Weights of a small GPT-style language model, trained from scratch on English Wikipedia: 8 heads of 64, 1246M tokens.
MLP neurons of a small language model. Each row is named by its layer, matrix (gate and up: input weights; down: output weights) and neuron, and shows model dimensions 176-271. Each number is 128 + 32 x the weight over its row's rms, rounded and kept within 0 to 255. Numbers have three digits each. A neuron's up and down rows have the sign that makes its largest values positive.
After each neuron's rows, "fires in" lists the words (lower case) most often at its 100 highest values on Wikipedia text that the model never trained on. A number after a token or word is its count.

L2.gate610:107158158125094079169101088119147162171137143106145122185124165188112072080082141157085141148182089138097112165100125214138108099137098118076178117173127115116142106116154089144138148181167150127123140159124146115055153084116126115186142113111084138082090136148154130098116125117122172097
L2.up610:096112116078130070183083076121119114145137151085168105170086155084116113096187149166140161147094103158122080178042136159090144110165114085094178100116133129089112156153148160126164122161140128143066069110089114105117110058207089085099112180086138141153127103130126161065096142085105079105
L2.down610:089093184152128080115105133131164176176119096111171153138129117182136120158069156160134145126155055090128135157171091091162071138149171096151108085113151084119144085080128185155104151148152168070083159142113137122103159114173167092113134140132079120175110122117154161080132128092128127135
fires in: "in" 48, "at" 15, "post" 4, "on" 4

L3.gate151:112169146147148166178143127153101145074133180126058192177088120146140086125222112105096136150133122190154120112094161119192109118147152134132196090101092150174072083164097165102142133098090132115139071140103139156131125134167144184126074167213147045130144168129191163155152110113113115066
L3.up151:129122109170098122175092147122127194108150091122092159107138102150073141214118135151152107139082145130124129154141207134136154114173136151096155161105124119164153104103103054158087129117125111154135103149108154150093131061135130122174146110103112076166119094119136123115130116121132150120
L3.down151:106131148125162103142164138143130097119103158134149161171096104123152136075175135111127165128123111112156140117146161125142134160162166132126137084120110189109141090123140093129099074143164118139110120163130131126140147114141119138128151118107088103130172176124186124140178160072107176076
fires in: "de" 51, "over" 6, "creating" 5

L3.gate443:104163125193112086138103128129145163158175129124156187144100061139092046131132127159146183159107137119138105173088108147198130119125158164160098103199176108107093131128111129153123118109145091067159110159171152155184133118104117121110181105120083113097077097190154169130119126121204127102
L3.up443:145160171123172053111108141148123123042123112124155144137094115152142144107131104116144142100112166078142145121144157159107102113172102134142048135035153115132179125082204131142160135126097125125081116138107086118160143151149055094090156115138114166151124083130141131127137157090124131150
L3.down443:136154171087162082125149102156114181082132124112122072117149137115125128130113104061203093129140108130124121093148151199187122124100092164137102167111096085111156168173155082166159100109185136119125163095162113151135138165082126080132123101130168213133139139127127089117123145167188151140
fires in: "and" 53, "she" 17, "or" 4

L2.gate1283:100090134125101119155126128164130147141125140069190101110145087133171123144156156164101127082140101156163139132108125154094120120119093137140071136105101137120099163132123141142101055106095118187086146152165114140182056109137156101127147129132120138169143163134182103085073104135141044083
L2.up1283:160067125154137136088152151084133169143143126129142096099143130152154101196158173133150151128145118147154138115118157115079140158187098080093138158134137166076105141149086072132097151147082100121130211164144107155150028110153222114071144161144152100164113185194192113116124141111139086159
L2.down1283:125128127132065118124103112132111149117111164110071094164171134115118108148110081107122109132091120118168103090099181169064091126148125129124103104126114096125143145099115074129060085156129133142048142136191070114146102150134149129106131135100116150131160149105191106157087107112107113138
fires in: "an" 37, "anoual" 6, "national" 5, "anau" 5

L2.gate716:117128084025189102106153078134092138105135142165138213101131073105101152109120131105106091116167129086172144146127100169172105085179108154144146102095176113146157086152136142118133071120174135069077098099183146145114133171170120184104081106151124142166052090124134086148081144130144144142
L2.up716:173096165101116155091086118116120098061183113140154126074177115158114113154109125156133066111152131114164109151136186145143062116117150084120032062104157098143161179144148195111132114129132126065124103129146126159177095133128092097077134086047152069148119180158116151077101076155098179099
L2.down716:089149123113110112157154108190111111112140142113117163135181120098102145142071155128191094143128165092141143121188137176151097158187125146141082099130145150110160119190118084084126087097212182101150117103132128141135113135135166142158149146162115155111153108141100158110106112150116138145
fires in: "to" 34, "make" 14, "help" 10, "made" 8, "helped" 6

L2.gate792:118157147101103162097191103126127118118115137217152105091141194144140203162080081154103153131095140135172122140130140211159203093102087169112139097152162093139156174116113124170111122123120103176136112167120090126065116109102108074144121107130153124102123140173080135136058124119138122109
L2.up792:119110155050090166142149085135164132109147186150128155095098166068101128085095098141110156118131060153174109171093104157187148119096039151186152121161154126065176155115097138148154085065079124188157143132176089111110119113110154099158163138141101131134157120147051148133107084130136099140
L2.down792:089118124108142092152164177073139146037088125154127163192079159112140149160159144143119131121133162140157127107179106062086152142143211094121066102090089111159098104140142139112129136144125095131153124133115129119149106114144097140143093115124114136127199035127162192088082134099116172116
fires in: "with" 61, "and" 5, "s" 4

L3.gate632:098136082170141076123164139127140070158124192133098168112099104112112078108120104078133100139126138110110120087200118135141109111078121092179141182137128125120130097122121138207126084090149132083165088069091102150124145136112152184129060151147137095153109045118143099121102068106100142139
L3.up632:062080128093186153151169172084127190161128143139113175148128101079074106151152220050084143082131108124096111121070124090069120080075116128159134196100160102133120070161072138130116129117145143089109128074110133185182086091100104178111052144125179099161114099151134125184175122089125136126
L3.down632:084100069135125135088122139134132071077074133154189171099135131115071130113115136147126111118116071108166094053070088088149144137124137125146200140094066109158102101133122136131123139115117125130146103145105138057153136125185151175123138168106151069181163092147106125159099158085103079126
fires in: "of" 26, "the" 17, "with" 8, "in" 8

L2.gate436:125189114112124180167098141133176147144097131194135100134130087136109103092155111130084133185121164189138158124139121116192180110147127136162125175141088142111090152121162151094129136152106092127168106151173166126133152156096170136115145149128071132077089118147179119116077094092127067155
L2.up436:108086131143076190130140152157189191057113164149130085127081129162115145110110091074153095137134194139113152142124137070142223109151106174098144164071151069119171119167089077116182122125126084129084136104050142155109071141135142136135141126062080100133081149112165177090118084124113103186
L2.down436:107125057183095165148131163157101145149133112138126166045080084097079160073183175145066161181089123110169135052088117156120096101134116185164109125080089124146147138171123100113093120158113077141147172171090078095170130122083114184122080162098159154148087111176140128091125119113088106175
fires in: "district" 27, "parish" 12, "province" 7, "municipal" 6, "island" 6

L2.gate1135:149165186106136116083145072067063132104091169118133115097119096188140083149105126131071079098130119160157159130114087144165086086120081130101099115064084102191164179148095136141157102149069118132098094175185120109108123103105168111086131135144111142126150131115116137162149150127138151145
L2.up1135:184058100125164139084164160130117194117195120173085152167157128173084111114108145189147139083082137168162161157084064101072104003098086107099103156136176125141143104163133148136173167161068122107119145121143113127143104136103125116109121086150141127183110116160147154113094159122098115066
L2.down1135:135140188148132107129171111158109111094116151145156171106144139158187177151129167119126128152142093157092101112120127155096113124139074126152169149123136145171161177122133140058124084125086125071088137136096198113120106092087121106116109121167124124095165134087128094136151095122152128077
fires in: "is" 44, "be" 14, "are" 12, "was" 11, "t" 5, "being" 5

L2.gate740:163171125103096129145066084171145124104097088096106130157081152192185123183069125109118124185146129150136175031167143076091132051094141128100163153158086098130145109076111085161137131135191155136137139189157120130126183107112169126119140120170158147144103140203110131125119094154109095127
L2.up740:149110159125163126118128117113123102144137122148194140143095143091218157153108090090107154211183185146115116087156155155092149060115174124108157097097139095100094124069118166128117138118167122090160098096079150111082132128101180159153152175132113134108172116134116137128075131148158105156
L2.down740:183109129112085168081141165105139129127109120094135164126133159151162097125087168102138126195160071127087135108161108136157090033130167090161130146143124131096122169071134153094099153161129132183108107081151110089098135182066169152138144119098138169146172154222191132120170177151111121119
fires in: "part" 33, "one" 27, "total" 7, "result" 6

L2.gate291:126069090120143092147128134160128143126099163131150088123191100128142157132134075209100159086120057084159167074153153094082150120115146145182129186149135160106070073161121130106137141146129150106107111140154100132068129157108075150148157134118100072151190146184127096101087087129139150144
L2.up291:114088106166145113123209138179127073168070150151112141114126154134123066141086158144140127125123127092148148089064085098097129193143164124156101188097125147194060107108155052138095089125114089181129132129132167076106099077096161138112146063127131093148184038139113098120178130108131099083
L2.down291:130099115073093144152128162169151132097132139088096084134137115151110127111076120191093139115093124145135147095065113152045127206158160136178109119150121139153125109120093122090114112130168111127162095112155102103111145120112137172143172067165141073202174030160140143150093093155096126116
fires in: "only" 37, "station" 22, "maximum" 5

L2.gate270:143110157137136144135180201129145130088103126199119109147157105182165159103078128103167125076127106138105163119101135120124138106103122173100154097165166073138138122102164116140089066140156128121145196162106106127127131081087138172118076148119154160091139055114115137167159129148149146097
L2.up270:148059114164087128123117149170145123145156179124201129191152111109165149144129091152199193059052116120125185111130167113127147142118092132055135108162049085143133154115123126135129126169106120118176099207117125112209083129111129170127154146100104157129087080096118181119113070121114112106
L2.down270:157093124118108151138131128120103077143114147080173159150164093139171124160139202137110144104080122131127098090135121114165167140201227108146127131176156082177124161095134144105145090174121125162122099162142115109145154082091100178067121168128183198101152067089125156124116143096111147133
fires in: "i" 28, "she" 18, "he" 14, "we" 14

L2.gate366:122075099121169112142096091063131131127118055186117179145137087144132161080131083120132150082108143106191119135126114102170086108122146143117143087121123138077084114163146165121126174160107113193132173058171139186148112126093103177125151135067124104218148139106188140068099139116122096136
L2.up366:111110144153122113106157078170078115165131139123184163124182083118154095146075082152115139119105123158137151111170130148083164186106098096146153144143158156085146089059126157136097115145128166131088206120147120162098095111117120160120210155145089109136137108138146112092139128150125144097
L2.down366:092166128108136138086131117109119144057118101106137075131134124092099128069176131086142123133108117107097160083058192174106076113102134156114114176128117110152126193123128089109161145111128129081126148170101106193170125145120136125157127195120154181120080147135067118044151189116097126114
fires in: "of" 65, "other" 6

L2.gate988:138122094058200190179119111099102122113190156144095111155140201167157149154175146102061153173130085051124135135088167148155100162105128170157136122097118084116143150095158130145114103127120100083090120139119110140176089133118121115165085131161145194155125111205192174149158112079120119146
L2.up988:065102085159163070134100152122143145064142110096096084091164131144150139086145122070105121155068068090126159142066115129110134158143150128162137103123107143092120173158124133209152141117113087142124137152100095138114128141101187126167104112151158121142148142214092044165099172154128098091
L2.down988:133079097145099105143137175143130159098168087128101173127183125130129111163103134140101133129138154123179136097131119117072073135105108096139130133085145167052132144131106142118133130086074114181140138121174142068086143131087152094131157076174144093173076117131106077137113152174145131104
fires in: "all" 53, "any" 6, "allaire" 6, "most" 4, "some" 4, "every" 4

L2.gate27:163097118084161183146098102153144112082167147111135146107102130094122070142106139143119153095146143090119179135173140188073181171140191140146102082118155085129155156140106152157131098105107080143111184145143112060115095169133164126162117141122120124117056120188178127152111123111122142097
L2.up27:111110103162156160126172138162124106084050113137085092112126073130101137160145159122095148083147167090158155151136138127131231119073076126141096082198173113135157143122135131151160133154072190134132154076153097052180198149121113120153118200132138072141155076085115116104124162144120104124
L2.down27:118152137073114067151089137152137134124132121105138138095151122108143176139168164140154215117124121146176092117134146060140131177121070142094142161195118036107095168155119114157155114141127122094121153102161120153123141161125078101121105175140120125112111173119102103088137073108129184101
fires in: "s" 21, "m" 10, "c" 7, "a" 6, "etc" 6, "jr" 6

L3.gate382:113183101145120138146100143095144154135136080134040180183142105181139140118163109141138086152070141105159114095092125135107125159140121065169135073107141081174094072094197099143134038111114162097128054093129153143134154115116173163113220164183161129150208131137110130111141094129176153191
L3.up382:119094119149160117219144094084137157115186208195132108200160135107123090115152158076103161170082111133160138133155109127118091154192103067121143079147143132161093155148142139163182152154138129161139105136160146096103164076122113104120128096157112140172125116151119121134155105126150152227
L3.down382:063190177116149139112148130155138107100078106106131129059143107112107119132108113068136132060117142123112136137109141118124138133133052130123127195164149168108151110125076160150111123118130184133085139128091064115144123116120124086140156156184132196131119140101159173078164109151092164118
fires in: "as" 34, "to" 22, "with" 15, "of" 8

L2.gate61:105155146150187105095121107162156170137156169131144043091062083130115103149085096122112072175141133138081065092099181063084152123134095117119118130098128134156146089125106096149081146134117143106072110154118117126109157144099089144140081121106198091163109088200162092149104194113117138123
L2.up61:120139150117098140167125096113150089107101143108154127140124116144115112142108083124106092118112125132141149135179113155074126162118118125135163138110110159093166167147157102087188147172129136115140092161097069147185131167152151116158125137181147098126117074099092114120139108146128137131
L2.down61:126129125184110138104050129177165115114140136167125153090125104120073118088150144080136153163160053159109119127145158156090117101095121077203145124130071152119138177133182062157166133138163136098162089075084133145101138132121127201094083116104108062115079089107060143151078133130045115118
fires in: "election" 17, "votes" 12, "turnout" 8, "hold" 5, "elections" 4, "close" 4

L2.gate102:153163099027100135139130119125149126149085107183119125093100124091110167143133063123109149133146146116170157100139115149125142105150064065134098122148109147127132093089115126167199165181133128138138070154116195116065064120176087101098105097151142098068105134137068134227167157111162113085
L2.up102:095168080133115125132114124150105177128111175179119196066193119117081207093101107097134133122127126174143100161116110123142110124144129178125121135099113154190214119140172168123029145179100104106153113135118144177141157114088130141094112116168147151141113098178133146075117126166106173137
L2.down102:100051165133166149105153163180132154135151101075165125150173124137179131140115096126130154124167105115160099091117124167121171093127126138120126151163145130153125111125115187158122145096125076101153115063155153087131096139100100112087162167131129143146182072119094109102112097178129081098
fires in: "made" 24, "that" 21, "make" 16, "making" 11, "makes" 8

L3.gate743:105164094192085126161119094134111135135152121186106068126136179120189076088156173078151089079173133122124118170114096100095125077120142052098116136149120121129167082161104085160069086123129137102115065133077139186156158152105114151154126132176127143182133094140148165149146103114097135121
L3.up743:133125129131140098127125094165112138117076136154099145135115106071120096134133065169082087235078163132120169179133166121173119141175117172079141111167136108126104100126131093126131172127096154138163115133142148103142138102150085145145094130127173121144160188131108131130125105102112084153
L3.down743:147121141129118153151107170101066138149133144161089212172153149124099151167123120158163093141118130124101123127064121113134130187173104135187168123089113150136117060117132090107107210100146082163158141125171193153151153128098155138109119171180188136149113125202070130124107156192157122148
fires in: "to" 50, "by" 18, "from" 14, "of" 6

L3.gate710:126133084113145062135110157116081122108095092131074147134057106141140119177202138114092136111127088117110152166109082136155154100137084073162132116119142109133084134115176093111147120107079144141125162147148143115157198087100174125143146125138136140103094174118076126109113127145087110097
L3.up710:127117175131178113101044205098168068095091144111139112198151086083168078166133149127157086094136047112113055160107147142207142184160078118105198117096167150143132110178132129112150110107043100081132112106076171159150122119146097150152154118111114141129143119160136102127143132153127097104
L3.down710:060144125140126117132139140114130138113131142158199141134158126092125104139121131063126158177136099130151068099101098079139113127173131112139149169171116119150135154102074123118149106153109084075201133119090111087140108048155124089155113084135127147105118105183103108148081137107092067116
fires in: "at" 57, "during" 31

L2.gate1219:104083137098092168139138085143129155116131095077070156152115173105137110174201099142146119126174114115112151129096087129142091147090190109093131178106104156104156154178114160112166224149105076160142177149123115172060119085114136163112150121062056090075160071114160182085106065128155116073
L2.up1219:107118136134163122180147112119104136163164152101080166146103155089152114122144108238152148142164097085169090145121114135161084122054173102131137198146127152149104094139145193153127126177059111147149113194136143148158075121079142180136154096145089156120071092176119142133152030165181136154
L2.down1219:121138099096111151082221097107134185145154138120192137150140144105093095143140144147101117162106108141099136129131095145167120106061200141151197138121075130155165177072127134144138215121179119149110146107122078109069054121111138102085118143144147125129100125101173153113113153146140120081
fires in: "all" 39, "ten" 9, "allaire" 8, "of" 7

L2.gate791:080069102113128163096068171178102158086111128188091129082102124103134129094145101104121123091178125082092120135154161113095136158128153142101150164099211111190137064103110147127087153126132064173137147144135158114114072167190114067152113144091111134116162121120106097202117155168154089147
L2.up791:145128155117139127111149136117129130118122115137077123121129181137093026143131177144119107123137165061150149197120144086119155121155103138093122100129087122173165108148133112141128147119133135222166146113173188127147078131117155136165136187178122139115105159100155147065075171166143108125
L2.down791:087082114142087135102087195122118102129117132145119148076144131155159159076159178090101123149136075076086135094137153111107149129113172141135145166151087146128127094108111142160075088152146140114091090105203106174143116109168095106117125141117082143141137136087127078136134098159096138152
fires in: "took" 33, "take" 8, "takes" 6, "given" 6, "taking" 5, "des" 4

L2.gate281:148167140112170167131157154074077127115132076136075107086113142171139084086139093143166041165098118182136131140071149129166095126145076138122143149130143121153137166218140080123126138156150166104114152108095146082076110169140166110160136087118132135105205161108102170096118105182177155100
L2.up281:127111132170118102127099113161146221122154082169149095120099194170068140116102109107111124132172089196115121085092119120105109119152155129139079168179108188138174133083107125106119149117103111156091173141132145122127144111073188142123072148139143121148111156133133083141116135102182199122
L2.down281:092128111165111077134114144140146114157120216154162104148131130114143144082140154137111046155122152099114093080143152064114157147104097132078174095125074182093083129051113122119104176092117091147152143148194077137140068150119104072167135123156156142142141132163091138111124113094118141160
fires in: "is" 22, "were" 11, "work" 10, "was" 9, "are" 7, "season" 6

L3.gate462:151156177152129121120117113143067091129140113134139118149084165133074111075133137170177060087087124062085127169160099085069114138111088046153146116114156114093201118095165150103137102098086149160126151184150129072106157118199143158138118107107194128107134108114170146138119106116111188108
L3.up462:129099121080100133144129135050155129100111137117138138127193130122141151111128144105156145085131132131132212132114097138170150040107154177107191149121124050061113126141124137114181078149134079100156165111097146166096106119192164090138071103131170102110125120164114136125148137125104092111
L3.down462:078090123117136126150116078115132079092135087126173131153101168137154131127197116120114109134159117141122082139110168102108124082130162107140141114157111115170156115085154121120109201121072137123069094136150124123141122141099119122123137058178167151099133141086162133122189122161137165123
fires in: "being" 18, "been" 16, "remained" 10, "be" 6, "too" 5

L3.gate1337:125123157192123124098122145151117073153153124166167104083116137088076171129155165088132136116130085211170144133125135167123148118083165169100121121130116147111171093100126084171151103104132145130173130122114088078126201092162099109153134120039174100152105114086164076095178070187142088156
L3.up1337:101181089210158157189110085157119139090081170085094176123094127151113148090186111131102154126097108140104052133108075155109131109087091151170118151092124125170096085102184149135160141118164169096073100151087135073115097136086146136160111181108070138163179098069163142151096102117120144141
L3.down1337:166150180121114158145117107122089097068097129077244082126148106117153086157115088109136144139069090076101135137112079142102143160176144093112113162161106141137194082106108142104085136185152122098119132124129135136095133166154053119088132171126158114096121118113090133135181129152123113106
fires in: "of" 30, "the" 26, "following" 15

L2.gate913:163109158172112068115172083157151165127137191161156119181161147132152113098163096047079146126168083145140086111108144139126117111128174132093150123086141165085127133051131106156122090089082122101079119122137116119126107171198178154152160149110107138105123143142057135081133159141124108135
L2.up913:121127073200126115105108097184127135092156152192124214152127152142099179103098089167134127168151119139100174138132120121164072142145142111116114102156162106086146127151095084161132054088127156161062081142129111125155111128162114085117173114154233118124101178131116067076092183097112112112
L2.down913:119154128158159089042116094162090165090156176179117123177158133134108168154170106158130144118182114158203093081067148095195090148096144103061137181175123117053150111084162047140178142074102110177109131167145148139134142147125109133170196124072169155084113137180079132110141184100157132087
fires in: "high" 37, "well" 26, "higher" 6

L3.gate703:093080101089090105095071144116132169117127137100095120078132093143074106111141144128095156186181091099114158130111101128112105163142173110190075140089175138152087085147110146117069106114117140143143153111177129073086122120063168149154159097123102140104190112119187172121164111148120139146
L3.up703:067158177080146064084119108116183098161125129148115121139158116083163139072130132116091107118149096058173150140109102117112142138163130057171078148086145140083145083150141185113153135098122129187079133123124169146093133162138134125116099102155137183106219128122172190116107143184141129132
L3.down703:144090164108111134131136189114139119197151135060150150082153212149157141103127131179063193183168071114138184184142089142124131149107083136175093157146105092143170136127147186130146146098133083142115117184152129068107129147114126138141120160105188187132160109122141085093187151142142148150
fires in: "took" 23, "in" 21, "take" 6, "from" 6

L2.gate1038:126088184070134143076185133050168151125119087143179092156161144142139143102096139120146149105084152111135185140148136187137127094089117110101216134125108114166108066141122156159114127134153112089129101115143100128109162130102133117158084135146154114066136077142097141203141079069163142103
L2.up1038:166127144159120170069151172087111153138091150111179130159143126158161159153099091162135113155124158083145155100142077125171210098099107166109172126138171086142129161077120099079135106144155122179123119154146118165162190135139120149116083146143117155126089075145075116146089111065161088045
L2.down1038:105123197067136092156181133109093116123144109134208220155167157134158230190135088187127105105116138102069152104134097139165093135177157041123146172106106133103137137093124177130083115111098099137127113125120107122132175119135166128155146174177156121118115079120089159066127105093125193141
fires in: "they" 28, "we" 20, "i" 17, "m" 9, "ve" 4

L3.gate968:164188147098095138113149123174094101099133141163145153139075158127158195121096176155116147137087122107174122132084153154117121145141116157130122113167143095179096119146134158160126137093104162153129166104149209172127117145118091187142153091169121123178116099133113080137094152090128079132
L3.up968:125121091134120101056126091145096159114127157146175121113131105153165134172139131108141169084110117148155135140111085153147165148114116085137139105123104117163179176097126105139090168058087108185152170117212118068159096112171078140137174075164103136146114099141135118198108119147120073138
L3.down968:116154092126080107110121147090141159107135141152135115129073102099150134174110164142133155152211113076113118124093150134108141129127159128168116178110124158196160025157129110108105154111128178153174108138132131097150126135113090192147145105131113148149147119135126092161112136101085127158
fires in: "an" 74, "senior" 5

L3.gate1052:132197134181144120105136142128152134151110114133185161113150138142130112134134124114115127134169115061075136121096113165097151087135157153197116080104126118105137132114114102170087109115198172081134108141117056164078142164116121148072093171159143122128150077095132111137169120076144154082
L3.up1052:154112157129161111067114102165078099147081135201087174124112116113100143160122120181159084120125052086097109182135133130202180135103129140121121090126187179151109120210097092120171155103075126156101124127083115116141099139176068106144132134166051167156166193127162092082164164120109176176
L3.down1052:164108111100143079097125140156157135139106083120149142117150137050176115150120168179115149163150124191159144149100121078169135046195137193134135115148174112160124162102109111168133080162156086216111118122147106126072190119148118116167149083096121116142165182105077113166164134167179157164
fires in: "and" 55, "which" 4

L2.gate929:110123141092152133163106151092095111108082103144128093136110181112193142189109121139114126118092045123153132148084179135101119121125188029106148060140111129086120127094132122130189105138099103178148120134151101151122139113093179143145112140069106104097114133140113137108183074076096090103
L2.up929:148152149088148123142118158126086157163146097120154076118114114062181061125124111075137198156093112132119146136142168120110169136141173140156123090099130116078147150108090068165136133072147119166161090076166071193143108112121127150146111132062121114097128121112091161118139077092066087133
L2.down929:131090115136146158120120157100148112120111190166136129124116083138145083097131134091106105160151117128153150118188153109168199128097129114139164088153165127145121112127091143105156128106115104154129134108183115137135149125042129149113141094088110085129144155136127145031114093117171118106
fires in: "career" 13, "record" 13, "type" 11, "ratio" 7, "range" 6, "form" 6

L3.gate167:138118123131150110132102103138125128136197081106113153151071140173105092109081106157091100173135073147150141100084124176174098148052138090201132146070080107111147075093110152102129155119154112194103109098162144145112148192169133167095128101105098146095096128103127078079181193142160190111
L3.up167:166119142085123123169109135097140113148166119098124070109060160158148156140084126111169120133169122095213176198098123121089078100067172099110108141101059114122093124067086152152161131090125122178108121126088134111154173147099087150128102151135140089116157128121138173156130129105098128168
L3.down167:100128113095157137084084125096161184096138113107181123109163143078119142060161188163156172188100087146132154170096142126138111090093167128130128139121140081106181121136163126138079156138192089114135088148131118079139161110115150151115143086134179094174149107159152156132143115175130149138
fires in: "out" 23, "in" 19, "off" 8, "too" 4

L2.gate171:153142100133151107129091147112145104106118102140143126146143154143140066097096161117119114100132116100126073171113181107148159146131135185128181071015161148172058086151086131064111051105135125085104112037144117154153120116139171135155120177102117111102175143040135146133133101136111145207
L2.up171:128183149155129112106125074075141130092142070141152129129153164139058072128125114089142152165138125152159126123111125089155150153152133169086135082044122192170151107108124163067100088087101121136129176068194130136105098089091200097124143168124130147149070110089038098152130075104131109239
L2.down171:206142089098136189085193122166105066129130113125141099187072108065095140061099095136102120099134109128071099132086117119212164145161122139167143116134107151080122142154139129093142114135140190142098059171096094196057128146107106218163150157126089117104138086119142156157087091074138138153
fires in: "of" 23, "which" 18, "featuring" 9, "features" 6, "containing" 4

L2.gate1081:121125138154148128094114146156120167165062134160105079136099082051132123073124066058135171141133122107090163074096123137086160159110085137145166160117091152156119158132160181158099166142092113133091150124112176164093154127059067193157133153126158088136180166130083103138127171109075149187
L2.up1081:109154127117134176082154120128085173079084145161161091161135129140121122131117114056099084147109137102090142071136152154119117135129080107102165088069112118087106118102148158081152090129173100112102098129106131137106111123153110161101214182113081104135188129173174084139082151169104152169
L2.down1081:108119139128118127126088115123110185131077125110192106085117136103162144077077107097142091176083055162125185104088123163114104177121146099057169137186086109155079126115171139104110131186175158140137095092147150069156159146095094094111127177140115152081155152185125119102108164131059108214
fires in: "for" 53, "after" 31

L3.gate1017:136114193169097059131165126142157143098070141174142105121109124059143143114134089124207133120144131117122162149096110127095156212104133146105191134111124119103090157065115108160067120126086073125113120137165094082158106125137117168122139141097124153105147107112071103176119152099113157146
L3.up1017:119119142072171133101113079142070208149126130127136123135067149147096051145129112116139164103129091112070117164143154164123172159109096120147115138127079017183133124152089126106142131142114104139135138106120095128107099090176107140134124147122056141130136126146201148124221158155105114161
L3.down1017:168123114149178122095168202170135146118089097155117176063136108079171185111123096218129090142101120079095053119130088124182036148155114133182152166112098090078170084117138116086138075170100141126117125115167146100138147123105089201108107173180126080137125134103162156138142154156072136141
fires in: "for" 57

L2.gate643:102121100052136135150177140131128092155138136195146002066203212079149138116138144123144154121098143129153147121138090135123110107094149094117196133138129121126137156124157154137116117157101130135114147118179107090099115078089137107168098095162169088109107112153144138139082128140095145084
L2.up643:096078046118155121145180115110134109187128114145139180140141113089139118165163110098198134160086127136140138148103119044130087145160128097174157147142152053136139132130157101106149103082119121099122079188134073135142103101164125137096099134147112122138118118080151102150151168192139118121
L2.down643:093157139123116120125189106119081101126177120135115107128127108102106130146162116052152133205171118134168133143151118152147162149111089166118121150169127111140115187101156065105164100106197156154141107118133118161211139119097079171135046092152141157200153122132125132187149135166081167115
fires in: "the" 57, "well" 24

L3.gate24:119112133157094103079121131147113121133086054106145125150140118159152150098162122151121152199114074151103109150134131146095128125086079111106132085121130085156114117073140139146129147123068141161188148110150147139174104147129164108194094219114128114172193157104172100125103158115152084170
L3.up24:103214127195132154111185149167114152139087120078156121171097116121176164125178119123097131122133133124121120145092154143142154124178106142097140156151146118125145125117074126129149145172097139142086116156127140148087125125095136162144104130098116128150132135081092091100108116135088093100
L3.down24:103126080079069160170108120133128113105129112143095165101145122154112138142127099148099135136184119152118170138135088160116149117082160127081142106156080141114087142143143066103079065120103074147138116184084041112072148085147110115105122103122145108102111140129097119068164126164180145156
fires in: "of" 68, "from" 21

L2.gate495:180101113142134152074156140092087139161121173152122135062107100115118087107087140130105149125144183120117125153101046159119192139153143173171120105101176124099096152110061157089172170119126110156141091099104112117126109172173165134104115137134153133175191137039172155089119165109147165151
L2.up495:169106120130133174140070140106144155210171128131138145111066098108158118155085131150093203140121153089153148165091115094078142121101149146138123134090132154076091165128113166165118125116137137160109130151119132148133097133136145136107097147120140093160150090138124137084109141154175113160
L2.down495:147136117101149199101155168123111147115189119120154125113168146099109122081126100176153115167141112120107164157118154123094176169172145117156119092096089155057203083111137155103159117177115092134156099164082137111124105132114149160098125091135126095121131117109143099073111154162153144169
fires in: "in" 42, "into" 9

L2.gate26:118128138092127127127126129079132092169115124130144127124148116151137104081125079105138073143130186112133191110118128152185131092182150167177108123103094203094089119150107175143153125124061143113146141120150129125068192109195177145143082138113148102056114089160113088147104107078124126124
L2.up26:063077119184134139146160111097173122079145109140142156136144142184050151130123089150109148157141140124058120206143168090174128167176146146125151172148143109090105141125171179161127112181157115119126124136103156155132133094142146192132099132108068097124191129147135069113128176123078126143
L2.down26:021144126095137114165186156127160098096086103160172085088130160137217103151151129131102078124146101061102160195164074207132123112178110183142117168166141163072071132150094155145140080172140184114096169126083117080064117126109138214123103091135146150121172080205134084156095117131069174157
fires in: "while" 19, "so" 16, "seen" 10, "and" 10, "well" 5, "saw" 4

L3.gate700:121186094098087153137163105124163115189120118137129171122054076109093152114093129121135123082145152124123107159129175056096190100190096096180184069169171102136122150140165139131102136137145143146155122154121154126139163118123135161149123066110198103148121122094159207085121113095124110183
L3.up700:131101073122201143115137170039099163147110144164099187157079092126083070072043153104149187110141158174134110151167163117124121090098141083114128082176133124136110160087133177129109145164097073187101102113157150137181160195072105142098080066082160101106106150125119123067087150109097134045
L3.down700:146144155164162137139105164111119163151117157095067121073113150115125114123110108108116124099118121165124148082176115143131080162086189145142071095130114100112176155104173125086145121145067168136085076117084164138118109111168137137103224118146172149148090105111101154147074110085155138180
fires in: "in" 74, "clinched" 5